config = dict(
    n_layer=15,
    d_model=256,
    n_head=2,
    n_kv_head=2,
    head_dim=128,
    d_mlp=704,
    vocab_size=2048,
    activation='swiglu',
    norm='rmsnorm',
    norm_place='pre',
    norm_eps=1e-05,
    positions='rope',
    rope_base=10000.0,
    rope_fraction=1.0,
    qk_norm=False,
    attn_scale=0.0884,
    bias='none',
    tie_embeddings=False,
    parallel_block=False,
    init='orth',
    init_std_qkv=0.0382,
    init_std_o=0.0,
    init_std_up=0.0382,
    init_std_down=0.0,
    optimizer='adamw',
    lr=0.00166,
    lr_mult_up=1.43,
    beta1=0.9,
    beta2=0.99,
    lr_head=0.00535,
    grad_clip=2.0,
    warmup_steps=388,
    schedule='wsd',
    decay_fraction=0.436,
    decay_shape='pow',
    final_lr_fraction=0.0,
    batch_tokens=[32768, 65536],
    seq_len=512,
    doc_mask=True,
    train_tokens=300900000,
    steps=6181,
    dataset='wikipedia_en',
)
MLP neurons of a small language model. Each row is named by its layer, matrix (gate and up: input weights; down: output weights) and neuron, and shows model dimensions 0-127. Each number is 200 + 40 x the weight over its row's rms, rounded and kept within 0 to 999. A neuron's up and down rows have the sign that makes its largest values positive.
Before each neuron's rows, "fires before" lists the tokens most often just after its 100 highest values on Wikipedia text that the model never trained on; "fires after" lists the tokens most often just before its 100 highest values on Wikipedia text that the model never trained on.

fires before: "4", "3", "5", " 3", "6", " 4"
fires after: "–", "\n", "|", " and", " |"
L12.gate670,255,216,166,273,227,176,172,190,208,206,262,191,149,200,197,236,193,217,260,216,123,183,273,267,137,143,247,254,210,171,176,211,223,150,189,166,185,157,164,141,195,154,226,241,170,163,218,197,78,235,201,175,209,217,208,196,187,212,169,208,232,214,176,162,248,266,223,274,255,173,108,210,211,232,159,206,113,158,196,177,196,206,210,208,249,236,163,184,199,249,215,206,116,141,239,170,219,264,118,179,204,195,177,182,235,172,216,201,184,149,211,243,188,228,227,180,121,214,252,253,244,266,198,216,187,172,220,250
L12.up670,182,211,170,182,137,172,215,223,296,193,234,188,192,226,186,159,154,216,234,235,190,204,238,206,191,227,180,131,234,239,216,222,314,199,164,184,176,238,223,172,231,135,254,198,198,170,181,329,148,139,140,263,215,142,186,214,185,212,185,205,224,237,203,195,238,194,183,187,243,203,224,228,188,154,144,236,207,233,158,220,225,250,137,219,262,188,203,230,234,162,181,172,170,217,214,260,267,194,120,222,211,185,163,246,187,210,262,145,253,283,176,215,177,216,140,158,152,243,127,121,209,201,180,134,242,148,173,157
L12.down670,179,162,250,237,182,238,261,197,188,255,287,247,230,200,208,259,196,273,254,183,206,279,196,213,214,254,175,230,204,208,193,155,210,240,172,247,251,169,167,199,116,208,231,215,200,181,265,213,189,226,124,202,301,227,124,223,249,200,231,251,213,159,228,197,259,225,178,219,154,216,252,253,228,202,205,241,207,228,167,219,231,196,199,190,236,120,237,221,256,170,246,216,190,184,225,213,275,135,195,178,237,207,223,214,204,142,172,178,231,174,309,200,139,225,117,187,176,225,222,270,163,140,208,220,215,174,168,243

fires before: " 1", "\n", " 0", " 3", " 0;", " 4"
fires after: " 1", " 2", ";"
L4.gate504,147,237,223,152,163,210,172,187,150,196,155,197,156,186,214,185,131,237,273,145,152,204,281,196,183,135,138,182,138,161,123,203,217,267,207,183,216,175,160,222,181,147,181,191,220,251,205,291,242,221,203,143,154,232,223,250,106,199,176,182,139,218,181,107,196,215,142,244,157,193,220,168,192,210,197,256,189,230,188,231,235,227,244,147,225,191,214,143,225,172,168,132,194,207,243,173,212,218,187,248,222,190,218,224,222,182,250,164,255,234,211,252,209,154,200,190,226,231,133,137,195,128,185,199,242,163,180,240
L4.up504,219,210,180,152,143,168,206,216,196,173,219,192,224,148,248,222,174,275,180,136,205,203,285,192,226,163,148,228,216,198,178,133,208,173,216,194,181,201,148,198,260,185,190,149,248,258,203,273,258,237,166,204,115,119,210,232,175,169,135,186,249,198,188,148,227,219,152,248,225,245,286,158,182,180,278,189,182,207,155,161,196,181,285,176,132,184,225,147,133,212,207,179,192,121,179,155,161,268,201,224,161,204,246,196,162,205,161,152,189,194,229,114,246,134,129,210,208,231,108,234,160,201,107,211,211,232,215,224
L4.down504,220,183,139,215,168,185,247,180,278,203,259,194,239,170,198,233,256,302,209,228,236,215,171,251,211,229,158,232,226,178,165,129,225,159,185,211,181,211,273,211,151,234,205,210,212,199,155,148,199,228,191,275,157,230,215,171,193,178,261,224,185,188,254,200,198,298,199,211,190,225,181,82,197,175,213,112,131,175,252,146,205,175,190,190,123,174,253,187,176,214,304,236,177,225,218,141,186,117,167,180,138,159,204,201,187,198,172,186,158,198,238,144,226,211,159,150,154,216,153,168,137,273,118,240,240,185,219,169

fires before: "4", "3", "5", "1", "2", "9"
fires after: "–", "19", "|"
L9.gate218,164,196,158,199,179,221,167,268,179,131,183,223,274,177,201,233,213,241,233,177,201,106,247,233,142,255,160,254,202,196,219,184,330,209,230,219,199,159,217,171,132,202,172,245,135,200,145,203,230,204,224,126,303,225,181,245,192,157,210,211,201,243,269,234,164,157,217,226,233,224,237,218,192,229,184,149,211,169,218,207,243,226,189,214,189,170,171,171,219,179,221,150,188,134,197,193,248,197,206,206,173,233,176,256,260,199,279,228,168,200,134,186,167,223,200,158,190,131,203,212,183,186,215,202,196,125,130,200
L9.up218,181,171,160,180,227,213,253,283,162,161,171,191,214,214,200,277,77,257,197,168,200,261,205,183,228,202,232,189,209,158,180,181,172,232,229,71,177,247,224,159,170,165,279,184,172,159,252,218,209,150,247,155,197,209,243,235,256,237,138,117,201,170,188,208,212,251,250,236,199,217,145,177,179,229,176,184,205,159,150,211,193,184,221,154,236,181,226,166,282,141,192,181,259,214,200,247,188,213,110,169,185,112,200,226,190,150,162,119,218,243,195,117,170,134,194,246,223,196,192,108,203,198,210,189,236,149,193,156
L9.down218,193,217,205,235,247,230,204,165,180,261,191,225,177,221,242,226,226,141,158,108,177,234,223,226,247,121,206,202,217,228,243,194,127,159,207,248,242,149,240,109,279,225,172,161,145,201,222,216,185,153,229,255,180,234,177,167,234,216,176,153,238,186,235,167,236,150,238,188,188,190,179,174,240,220,200,189,223,195,238,222,86,180,196,154,217,172,233,195,159,223,166,216,226,259,127,301,226,166,147,254,200,143,201,289,96,211,164,226,223,175,217,191,248,251,205,170,186,206,179,153,251,248,249,194,209,135,210,187

fires before: " |", "#", " 1", ".8", "|"
fires after: " |", " 2", " 1"
L11.gate416,268,209,160,189,190,211,105,232,138,202,232,149,233,197,263,141,178,297,233,171,232,228,183,203,228,188,196,199,257,168,130,234,228,141,181,225,234,211,149,160,160,158,165,196,170,155,207,197,194,200,186,163,193,194,153,195,138,109,211,166,279,164,161,206,260,206,199,156,243,169,174,158,127,213,185,208,229,250,233,214,222,231,157,138,113,217,246,178,212,261,225,233,281,184,146,121,172,180,152,279,217,215,202,250,124,157,161,202,218,136,177,175,253,193,204,177,193,223,297,199,108,221,173,168,183,202,187,247
L11.up416,146,207,237,186,201,171,172,199,196,171,228,263,201,194,209,202,187,209,235,207,172,193,119,213,195,142,165,159,227,185,202,253,247,172,223,159,244,261,86,173,265,168,179,198,212,226,206,199,221,189,191,115,209,135,230,203,195,175,220,156,255,243,120,281,228,203,178,144,164,239,155,173,241,205,246,219,233,186,208,136,163,211,101,172,171,146,197,171,200,285,138,135,185,154,256,161,231,257,142,261,134,263,204,225,217,257,187,219,137,166,242,231,216,210,166,201,228,270,184,151,162,183,273,192,174,168,233,203
L11.down416,252,147,205,243,147,245,214,223,162,174,196,165,204,215,304,255,177,212,137,215,196,213,241,203,173,228,181,237,152,212,193,183,180,213,195,244,140,119,320,178,212,248,192,210,242,234,238,151,193,195,199,268,200,243,227,238,258,175,198,266,178,180,252,214,207,207,250,239,158,166,198,215,194,258,206,203,232,113,199,162,205,222,197,196,251,186,195,168,176,227,168,190,97,190,189,211,208,223,200,137,208,149,162,218,263,189,288,194,268,166,221,121,224,179,168,158,192,178,176,179,219,220,223,194,224,215,207,171

fires before: " was", " is", " also", "s", " has"
fires after: ".", "s.", "s,"
L4.gate528,112,176,154,189,209,219,212,232,196,228,198,216,132,202,110,238,229,254,209,177,237,261,206,202,185,226,180,132,269,245,249,157,284,206,165,111,162,120,142,185,242,191,164,204,204,171,250,295,245,281,209,214,151,127,228,288,191,179,191,130,217,223,194,219,185,129,222,197,219,200,141,186,179,224,167,233,170,205,111,166,254,261,218,254,233,252,203,124,192,203,170,214,244,229,165,184,247,250,215,253,181,136,188,249,269,161,185,228,203,184,183,260,189,215,221,280,248,209,188,214,209,225,153,257,256,151,196,215
L4.up528,181,256,174,215,158,205,197,232,161,168,206,94,196,156,194,215,209,194,238,219,207,130,220,221,164,217,187,187,197,231,237,155,187,168,229,142,202,171,183,205,229,160,199,236,234,157,209,152,292,124,271,223,208,105,176,208,161,186,197,224,147,179,215,167,150,181,188,233,189,156,195,201,200,160,198,212,170,264,115,223,196,182,269,188,163,223,199,127,274,266,201,150,180,231,210,215,220,231,231,172,133,196,253,200,263,240,176,205,260,208,242,187,176,163,246,160,225,175,150,263,229,203,140,221,193,320,168,197
L4.down528,198,252,158,215,234,244,259,140,228,157,171,271,255,278,167,267,170,233,149,193,183,223,236,213,193,216,157,193,143,141,138,208,193,220,228,201,214,90,154,227,184,214,127,204,163,192,249,224,152,163,239,219,223,195,200,190,157,128,247,217,179,188,220,241,225,238,230,230,184,254,206,233,185,201,179,225,167,176,187,177,136,185,156,211,195,173,202,104,185,198,190,256,219,231,92,205,202,147,166,244,220,189,194,154,131,124,194,170,177,242,272,195,237,199,169,207,158,258,196,262,216,170,226,218,152,190,229,199

fires before: " |", "|", "|---|", "it", "c", "us"
fires after: " |", "\n", " D", "-", "|", "ed"
L10.gate424,242,220,178,231,210,203,172,177,231,183,164,154,148,228,141,139,197,149,239,156,168,222,209,260,120,118,230,209,182,195,199,176,237,141,177,192,218,160,132,225,186,170,184,237,195,207,214,244,172,184,231,201,214,214,153,305,237,183,174,181,235,166,161,233,211,251,158,218,144,131,205,239,158,221,206,305,155,222,186,158,169,181,180,191,173,227,207,76,131,175,208,245,184,200,262,121,205,201,186,175,165,251,230,222,215,214,188,170,202,190,143,224,147,135,223,207,104,254,175,141,183,144,215,160,138,209,160,229
L10.up424,194,227,215,162,206,203,331,213,268,149,172,208,200,244,105,197,148,223,155,271,243,190,150,196,217,166,189,209,225,140,159,207,90,190,174,203,149,169,173,162,146,197,227,127,158,201,211,223,225,133,219,152,158,178,274,189,203,215,236,131,188,227,246,137,189,209,188,250,122,117,199,197,207,171,238,253,186,225,153,147,245,209,229,219,206,199,195,181,247,166,205,167,227,158,196,228,207,251,290,219,237,231,247,122,217,228,185,216,182,138,236,210,180,177,143,248,220,218,197,163,103,228,167,157,167,199,170,192
L10.down424,202,242,218,222,201,175,272,186,217,232,235,191,149,265,231,209,250,253,195,208,239,274,167,221,180,203,133,154,225,202,110,225,222,160,211,159,212,100,267,217,245,195,214,284,153,137,190,227,181,194,124,177,244,196,163,187,204,239,167,208,227,268,195,139,134,234,192,141,203,213,238,226,227,220,190,245,256,179,220,220,215,169,226,229,272,219,183,226,237,143,217,176,184,176,229,141,260,259,170,203,267,159,194,233,182,184,193,287,192,241,160,177,213,223,129,210,270,161,193,252,186,88,203,187,198,207,156,189

fires before: "5", "9", "4", "3", "6", "0"
fires after: ",", "′", ":", "°", " the", "|"
L12.gate222,165,194,170,275,178,225,229,184,162,225,171,198,229,140,234,133,195,211,213,228,212,232,231,178,142,260,270,169,243,135,236,204,173,164,200,136,271,209,166,200,156,144,171,250,121,188,197,230,172,226,212,203,241,237,123,212,175,236,175,169,149,218,278,219,198,216,181,178,197,253,171,242,242,180,105,274,212,216,152,254,193,193,189,259,206,190,264,186,186,243,232,224,218,259,248,118,246,245,154,220,150,209,215,217,245,157,161,161,204,142,230,200,253,227,174,257,180,228,186,235,243,151,197,166,218,231,141,215
L12.up222,174,184,242,227,164,196,210,212,234,177,220,261,204,229,251,208,184,311,201,132,214,213,117,182,177,187,219,230,130,232,215,295,109,135,256,140,198,259,245,210,237,95,183,189,191,185,171,215,229,252,177,203,162,197,212,222,192,230,169,187,186,143,165,220,225,237,225,160,213,197,234,155,215,194,171,143,235,147,160,219,191,181,236,232,168,209,169,185,245,262,240,117,251,183,226,225,268,210,123,196,171,204,171,186,188,168,137,175,130,175,117,168,208,255,176,224,259,141,162,205,105,146,178,152,255,218,98,173
L12.down222,245,147,291,196,154,202,219,160,205,176,226,200,243,119,188,211,197,213,204,165,221,279,203,228,183,218,215,259,170,173,219,185,173,163,243,230,212,219,126,151,193,136,194,220,182,168,220,126,198,185,123,210,209,227,239,184,164,170,198,220,227,227,218,241,211,197,197,182,255,210,186,169,205,228,164,223,268,242,178,250,236,99,190,176,173,228,162,196,272,158,169,132,236,194,259,193,177,192,176,223,183,222,290,214,209,167,127,122,176,207,88,220,235,194,222,213,204,213,219,181,173,211,132,208,235,197,189,238

fires before: " |", "5", "7", "3", "2", "4"
fires after: "–", "-", "202"
L2.gate654,176,202,179,276,172,228,241,200,209,199,207,222,165,242,198,199,212,248,194,212,116,224,192,262,176,188,199,233,238,148,227,184,177,215,190,197,153,277,192,228,268,173,194,221,170,249,163,213,156,237,152,213,229,226,175,258,194,219,142,270,229,273,187,179,220,191,162,169,207,193,247,190,185,154,162,240,201,190,118,171,171,181,209,175,200,231,157,159,165,229,195,229,219,196,227,188,147,150,174,134,172,203,138,112,256,179,252,196,89,272,206,211,217,245,145,199,258,170,169,125,196,180,200,157,206,195,239,204
L2.up654,149,180,219,201,177,153,197,127,279,216,152,183,185,235,165,213,278,120,111,217,243,287,190,173,202,186,220,198,228,238,187,189,223,191,147,194,154,201,228,196,273,182,169,174,103,195,193,170,172,261,125,194,122,163,171,147,272,107,163,201,151,205,159,169,162,163,134,246,196,177,203,161,213,221,170,132,239,178,173,188,107,289,208,275,177,204,244,185,161,154,240,195,190,269,204,145,252,195,170,233,239,200,246,243,181,195,135,190,229,198,201,220,187,125,230,183,186,213,237,185,188,154,160,174,170,206,205,188
L2.down654,193,230,190,148,239,199,181,212,234,250,213,280,180,170,215,222,217,174,170,209,162,261,183,220,206,186,213,182,222,166,246,234,209,176,153,233,254,202,206,186,258,158,197,245,168,278,138,161,237,242,201,186,212,210,194,249,171,209,228,252,281,219,188,261,257,217,185,190,211,163,218,405,221,200,174,178,206,213,175,176,114,208,161,304,255,167,186,168,294,183,216,224,213,214,185,111,214,118,148,235,171,207,274,246,239,112,226,215,213,196,209,229,211,199,183,204,197,217,228,216,257,138,192,211,171,217,231,191

fires before: "\n", "-", "===", "|", "The", " \""
fires after: "\n", "==", ":", " ==", "s:", "s=="
L8.gate390,219,283,129,233,166,225,184,180,223,198,153,248,221,175,164,274,242,247,168,161,242,178,231,213,177,223,285,140,206,227,219,166,176,189,185,125,155,105,138,230,248,191,144,290,192,281,149,160,217,214,184,133,217,178,191,311,185,160,170,166,200,173,245,189,172,225,134,159,204,173,221,161,225,206,159,182,146,169,162,141,182,197,142,200,204,224,201,143,179,236,233,213,123,199,221,191,151,217,188,193,156,182,180,234,199,237,243,166,252,175,175,241,207,270,176,235,208,208,145,218,194,245,207,191,224,168,243,200
L8.up390,230,193,209,234,141,220,193,196,177,258,250,215,170,212,205,220,231,239,222,185,221,208,187,210,199,208,221,247,236,243,235,209,150,199,284,253,181,210,176,184,222,186,204,179,224,209,165,197,238,167,282,137,215,180,174,219,232,145,239,160,155,158,221,196,193,135,120,227,166,205,228,129,200,182,248,174,175,122,213,247,168,249,211,149,198,250,162,268,178,173,175,179,175,272,164,219,169,159,162,193,221,247,220,168,205,277,215,246,213,226,250,216,170,178,252,155,215,205,136,268,191,159,161,227,229,196,166,113
L8.down390,208,189,179,181,225,243,298,175,202,264,199,158,197,245,227,202,168,183,213,257,225,259,223,160,161,187,216,268,186,290,234,280,249,191,269,160,254,257,122,173,211,255,216,169,244,178,200,170,167,152,294,179,177,228,233,149,252,176,207,237,156,141,235,180,174,178,128,188,201,199,219,214,245,137,217,208,157,220,270,227,239,181,235,233,157,190,158,234,237,168,215,149,169,255,68,214,262,195,183,149,240,190,190,118,184,155,171,202,173,245,82,179,197,211,229,241,219,204,230,224,169,153,188,204,265,188,208,162

fires before: " |", "s", "os", "osed"
fires after: "|", " pro", " |", " O"
L8.gate28,229,202,157,274,164,196,244,196,206,250,167,186,204,124,162,238,186,132,281,214,258,157,186,152,120,179,204,210,206,181,152,114,268,200,201,239,269,214,188,238,169,234,122,251,201,211,195,225,158,237,198,157,243,148,228,153,225,191,194,147,149,196,218,190,244,184,224,240,198,262,218,181,211,278,276,229,172,198,153,158,192,196,161,188,250,205,236,177,254,249,224,260,170,134,230,219,208,198,238,164,245,252,229,149,231,230,271,212,150,205,281,177,126,256,210,231,216,197,181,184,153,323,254,157,213,177,182,221
L8.up28,204,172,208,211,185,103,222,266,162,176,191,188,209,143,187,208,179,189,149,167,164,153,161,199,200,210,236,202,158,186,200,192,230,216,238,224,258,159,224,192,210,238,223,257,113,212,169,130,197,211,167,172,163,223,224,215,147,134,225,311,215,96,196,250,112,195,252,235,234,230,215,186,248,93,185,189,210,170,97,208,203,207,211,235,218,203,159,154,169,204,247,198,191,177,171,155,219,212,209,223,206,167,266,205,121,234,196,156,161,252,211,197,199,279,203,250,227,232,201,126,230,241,136,161,173,257,213,245
L8.down28,265,128,125,159,188,146,143,160,223,187,223,242,183,275,236,197,164,197,245,254,198,159,229,237,235,174,224,144,143,205,217,121,192,180,188,201,238,256,176,218,299,125,204,219,263,229,200,251,185,186,205,235,209,223,214,203,151,141,165,288,173,261,221,178,216,185,200,165,172,235,142,119,287,240,188,161,271,202,160,254,204,213,207,142,210,247,255,148,171,158,201,183,180,168,189,192,156,219,273,230,152,190,209,209,218,191,206,160,210,255,224,149,216,208,221,184,188,215,243,199,191,191,145,250,223,143,197,149

fires before: "5", "4", "8", "2", "1", "3"
fires after: "–", "\n", "|", "-"
L12.gate425,207,171,138,186,270,206,198,264,156,155,266,195,200,212,185,232,179,314,229,139,247,266,245,204,232,238,243,132,208,181,145,198,175,204,148,205,213,245,189,181,199,173,240,157,153,187,210,204,200,295,155,193,236,168,136,203,254,210,154,202,210,171,195,178,180,194,167,182,200,187,253,244,222,241,211,285,181,247,192,184,205,248,268,278,221,157,209,218,233,196,158,229,202,202,179,218,235,209,176,205,155,148,181,195,171,191,203,137,186,136,215,147,228,218,223,147,198,268,179,202,138,194,246,142,222,166,220,257
L12.up425,249,156,135,168,218,253,139,213,191,230,232,237,224,186,122,226,221,154,251,169,208,243,276,196,204,177,141,174,212,223,203,163,322,117,207,219,189,174,225,236,102,192,156,213,161,113,184,262,254,199,227,193,196,208,190,176,204,232,212,166,162,195,278,133,177,193,178,270,220,185,225,161,201,99,182,129,248,279,140,235,211,199,181,195,208,126,173,225,228,241,176,218,183,199,194,170,285,176,212,235,163,237,165,238,169,223,217,229,200,264,157,104,174,171,186,217,184,208,131,186,209,223,205,176,209,199,259,148
L12.down425,167,227,207,221,224,236,196,142,228,299,174,178,204,210,186,207,239,204,213,264,187,157,165,204,216,138,183,195,164,221,201,266,162,165,283,172,214,208,180,222,248,272,209,155,215,210,258,167,203,228,157,215,279,219,263,186,196,189,219,175,156,189,196,115,157,196,218,237,247,216,226,143,179,154,238,98,275,204,141,152,132,189,199,181,216,208,145,228,225,170,132,178,190,187,221,262,181,190,154,237,220,317,150,241,193,238,238,226,162,185,224,207,202,173,209,155,264,276,214,192,239,192,202,225,240,187,214,260

fires before: " |", "s", "4", " p", "b"
fires after: " |", " M", " G", "–", "|", " High"
L12.gate142,259,188,207,194,179,193,172,265,184,251,147,138,204,215,88,177,121,226,244,220,181,103,234,236,184,215,231,255,188,157,220,227,293,252,135,184,209,236,221,237,166,131,190,224,261,193,171,245,115,161,294,230,286,248,194,207,158,158,223,170,154,276,193,208,284,161,189,245,172,224,147,209,208,202,107,169,199,206,235,233,203,183,214,213,121,183,317,178,269,118,210,224,218,156,267,144,256,153,199,271,179,279,138,239,234,162,193,144,166,292,166,195,244,172,213,201,157,274,203,216,245,176,217,190,249,181,197,271
L12.up142,236,160,193,278,163,178,246,201,201,144,218,209,179,206,206,232,212,215,206,218,186,202,164,197,211,159,248,275,164,206,171,172,240,177,140,259,139,186,188,246,225,210,158,195,238,252,182,166,146,191,261,145,208,130,141,127,198,158,259,235,178,207,234,226,288,186,309,245,208,316,179,189,224,194,223,188,223,155,173,192,177,207,182,188,261,226,226,260,233,181,299,189,261,156,217,237,206,199,234,171,224,213,221,197,217,185,208,204,185,215,251,201,197,310,167,205,225,175,199,258,185,220,211,195,262,131,111,188
L12.down142,180,182,189,161,166,182,245,235,281,175,210,168,167,167,208,210,175,175,167,208,268,225,202,164,256,237,157,189,212,242,173,222,229,225,156,213,200,176,193,207,229,168,206,189,166,160,202,166,261,248,174,255,163,178,177,232,181,193,199,273,190,219,109,232,134,193,209,192,190,250,243,113,124,242,177,134,163,217,180,197,257,187,224,136,227,199,203,260,185,218,133,215,232,227,232,161,180,224,228,244,96,239,143,209,223,167,135,204,294,242,268,293,158,226,169,185,233,219,193,176,174,157,218,198,171,121,182,247

fires before: "|", " |", "\n", "|---|---|---|---"
fires after: " |"
L11.gate653,178,190,211,198,144,94,193,239,236,217,168,180,243,182,169,239,318,159,202,270,214,206,204,170,145,229,188,199,224,200,170,207,135,163,290,170,148,207,159,159,230,176,231,173,182,145,223,211,210,245,246,216,141,206,166,208,110,161,199,199,155,169,184,219,225,185,226,184,178,190,226,247,210,209,177,139,156,209,123,253,234,159,227,237,155,314,235,226,202,155,220,209,221,217,215,279,183,201,167,227,175,261,204,145,300,207,251,223,196,198,187,212,159,203,175,166,164,228,159,202,170,244,174,195,228,262,282,233
L11.up653,240,253,203,181,159,206,175,201,250,182,177,188,181,209,118,224,201,126,205,199,219,200,53,173,175,263,197,119,193,181,167,237,173,181,173,197,139,275,92,183,198,215,171,169,210,208,251,172,247,191,198,182,219,232,119,203,186,171,261,77,278,241,174,151,206,209,202,240,271,271,210,192,215,206,216,190,244,244,213,213,231,172,252,247,196,285,215,235,227,185,184,212,256,132,168,203,181,148,116,241,246,262,165,219,188,194,219,230,157,209,234,210,257,230,233,213,132,213,170,171,286,155,171,245,186,183,208,235
L11.down653,237,186,191,185,206,226,208,131,194,233,174,180,245,194,237,221,202,264,211,198,303,154,202,266,155,211,184,152,182,125,262,215,184,187,247,143,213,144,216,193,220,195,207,229,130,328,226,233,246,318,123,241,201,255,214,124,189,196,248,185,112,119,262,206,201,218,196,218,210,147,189,184,250,215,167,154,185,195,218,162,265,159,233,231,197,267,150,201,174,174,126,215,145,166,237,195,200,175,197,222,198,139,202,249,187,103,227,195,178,215,207,165,220,233,206,186,143,143,155,249,227,153,209,208,224,226,173,144

fires before: " |", ";"
fires after: " |", " 1", " ", "0", "2", " 3"
L11.gate7,229,205,274,169,158,163,182,216,117,185,152,175,168,227,196,150,178,212,221,167,175,212,185,210,233,217,213,203,230,216,192,220,242,156,273,257,223,208,173,226,228,164,173,189,116,186,103,186,212,179,241,154,188,215,210,237,248,97,282,244,210,243,208,173,209,206,140,123,204,237,139,162,160,250,247,275,207,187,282,207,201,192,273,227,205,147,234,178,263,186,245,250,213,215,195,159,198,204,162,217,233,207,166,274,229,183,202,151,157,222,189,164,199,244,207,178,229,235,287,169,214,204,219,185,173,175,200,209
L11.up7,191,167,204,193,246,181,198,284,193,191,132,203,165,185,218,97,169,181,239,193,193,194,144,163,190,211,209,229,231,191,155,169,283,163,233,225,218,173,241,198,223,157,171,176,188,106,155,199,192,269,277,171,167,185,170,242,175,90,240,181,237,252,136,246,161,177,183,206,210,251,187,212,179,243,229,234,202,176,222,185,200,216,234,211,178,181,229,258,229,228,253,261,198,163,239,174,161,222,165,222,295,215,184,181,255,197,168,215,157,177,189,201,210,295,165,180,229,246,308,198,223,186,236,222,173,215,173,221
L11.down7,159,165,194,207,225,270,196,199,244,225,258,184,267,221,292,239,231,191,184,184,229,209,186,198,226,193,201,207,218,160,219,234,180,228,200,225,184,151,285,180,153,226,137,203,225,192,231,197,190,210,163,279,212,224,232,150,283,254,200,245,239,151,242,208,218,262,204,218,203,207,244,239,231,162,136,174,259,102,161,169,227,208,231,169,160,184,179,170,123,205,117,157,218,167,171,228,208,237,219,184,186,154,170,217,216,204,203,233,201,193,194,182,222,159,223,225,157,201,231,200,174,229,211,240,198,242,200,187

fires before: "6", "9", "3", " 3", "7", " 2016"
fires after: "\n", "|", "–", "-", " |"
L12.gate413,235,257,192,227,129,241,151,221,239,161,236,188,212,141,141,227,210,224,265,210,205,199,201,184,151,173,276,247,240,171,206,182,174,188,220,173,258,257,203,203,249,259,202,89,234,209,173,173,170,136,138,157,187,273,238,177,168,194,185,207,167,171,162,179,248,217,221,288,206,114,192,168,201,162,170,145,211,184,189,281,180,207,239,174,186,128,227,204,155,185,183,229,169,148,189,253,159,158,174,218,182,272,172,204,275,199,174,229,157,237,248,208,146,172,174,169,179,204,243,108,250,186,232,188,97,147,163,202
L12.up413,262,237,178,205,227,193,170,206,186,241,207,213,176,251,265,228,182,237,210,185,136,198,185,194,190,206,268,176,206,157,132,231,293,191,195,285,103,225,176,170,152,178,179,190,204,179,196,233,169,213,204,172,283,267,136,178,166,199,219,126,279,125,180,189,278,238,174,254,248,200,140,152,161,159,87,147,183,197,188,225,193,226,214,92,194,147,142,135,190,237,197,236,260,240,197,216,205,221,202,195,162,171,237,226,228,244,215,167,166,240,142,196,217,209,238,225,128,186,165,209,143,284,196,185,179,209,252,144
L12.down413,261,215,286,157,265,155,203,214,211,138,233,228,210,216,220,260,174,184,220,189,189,240,171,185,235,203,233,223,210,199,223,263,185,225,105,204,189,167,205,187,203,232,277,292,271,180,227,194,209,203,168,289,187,157,171,168,273,231,158,175,164,188,229,210,187,231,209,162,227,197,175,169,210,248,245,251,186,155,210,170,181,162,151,319,176,159,160,235,174,142,189,145,165,186,272,165,228,187,206,175,176,154,268,154,122,250,182,197,196,193,179,161,154,176,220,251,163,197,203,251,165,166,178,183,178,234,237,181

fires before: "\n", " |", "|", " 0"
fires after: " |", " ", "let"
L11.gate470,175,193,198,183,203,237,205,229,157,159,211,171,189,237,194,259,182,144,192,188,199,279,173,225,217,299,175,161,192,260,180,259,187,171,231,156,162,256,112,160,243,200,176,229,197,214,183,222,296,222,156,162,198,221,163,202,130,186,235,146,217,233,217,293,206,103,159,185,231,179,170,188,222,150,226,188,185,209,217,235,293,269,211,208,161,197,187,136,322,238,226,157,262,205,195,220,159,227,174,215,196,238,208,122,247,202,214,129,145,234,193,161,215,207,196,226,232,241,233,188,196,179,207,158,176,214,260,214
L11.up470,162,182,196,205,167,227,144,252,202,203,167,228,187,207,191,228,192,165,213,219,201,224,155,223,201,257,177,237,243,263,140,209,194,174,211,189,121,220,159,181,170,199,162,179,185,197,225,195,227,246,152,109,187,234,245,156,64,126,181,152,227,158,187,242,229,189,192,125,212,211,202,241,272,155,234,163,197,222,182,210,216,234,204,231,175,287,260,200,260,237,247,199,236,201,198,218,169,155,179,184,245,246,248,103,242,161,173,212,207,247,219,191,166,267,176,188,266,208,233,204,205,169,166,201,189,224,205,209
L11.down470,193,181,202,229,189,300,198,154,256,184,226,210,284,177,178,253,225,198,199,248,207,165,244,174,211,198,206,205,190,180,249,250,198,222,167,226,154,145,258,218,124,251,199,190,229,238,226,187,195,229,158,244,182,222,183,214,215,229,239,214,213,162,228,185,191,255,238,162,214,237,248,206,163,201,113,110,218,213,149,163,265,155,171,203,223,222,179,167,123,199,181,159,197,227,235,183,166,217,243,186,145,172,161,218,169,187,201,207,263,154,231,227,223,167,211,185,128,174,169,163,185,195,142,172,203,212,127,180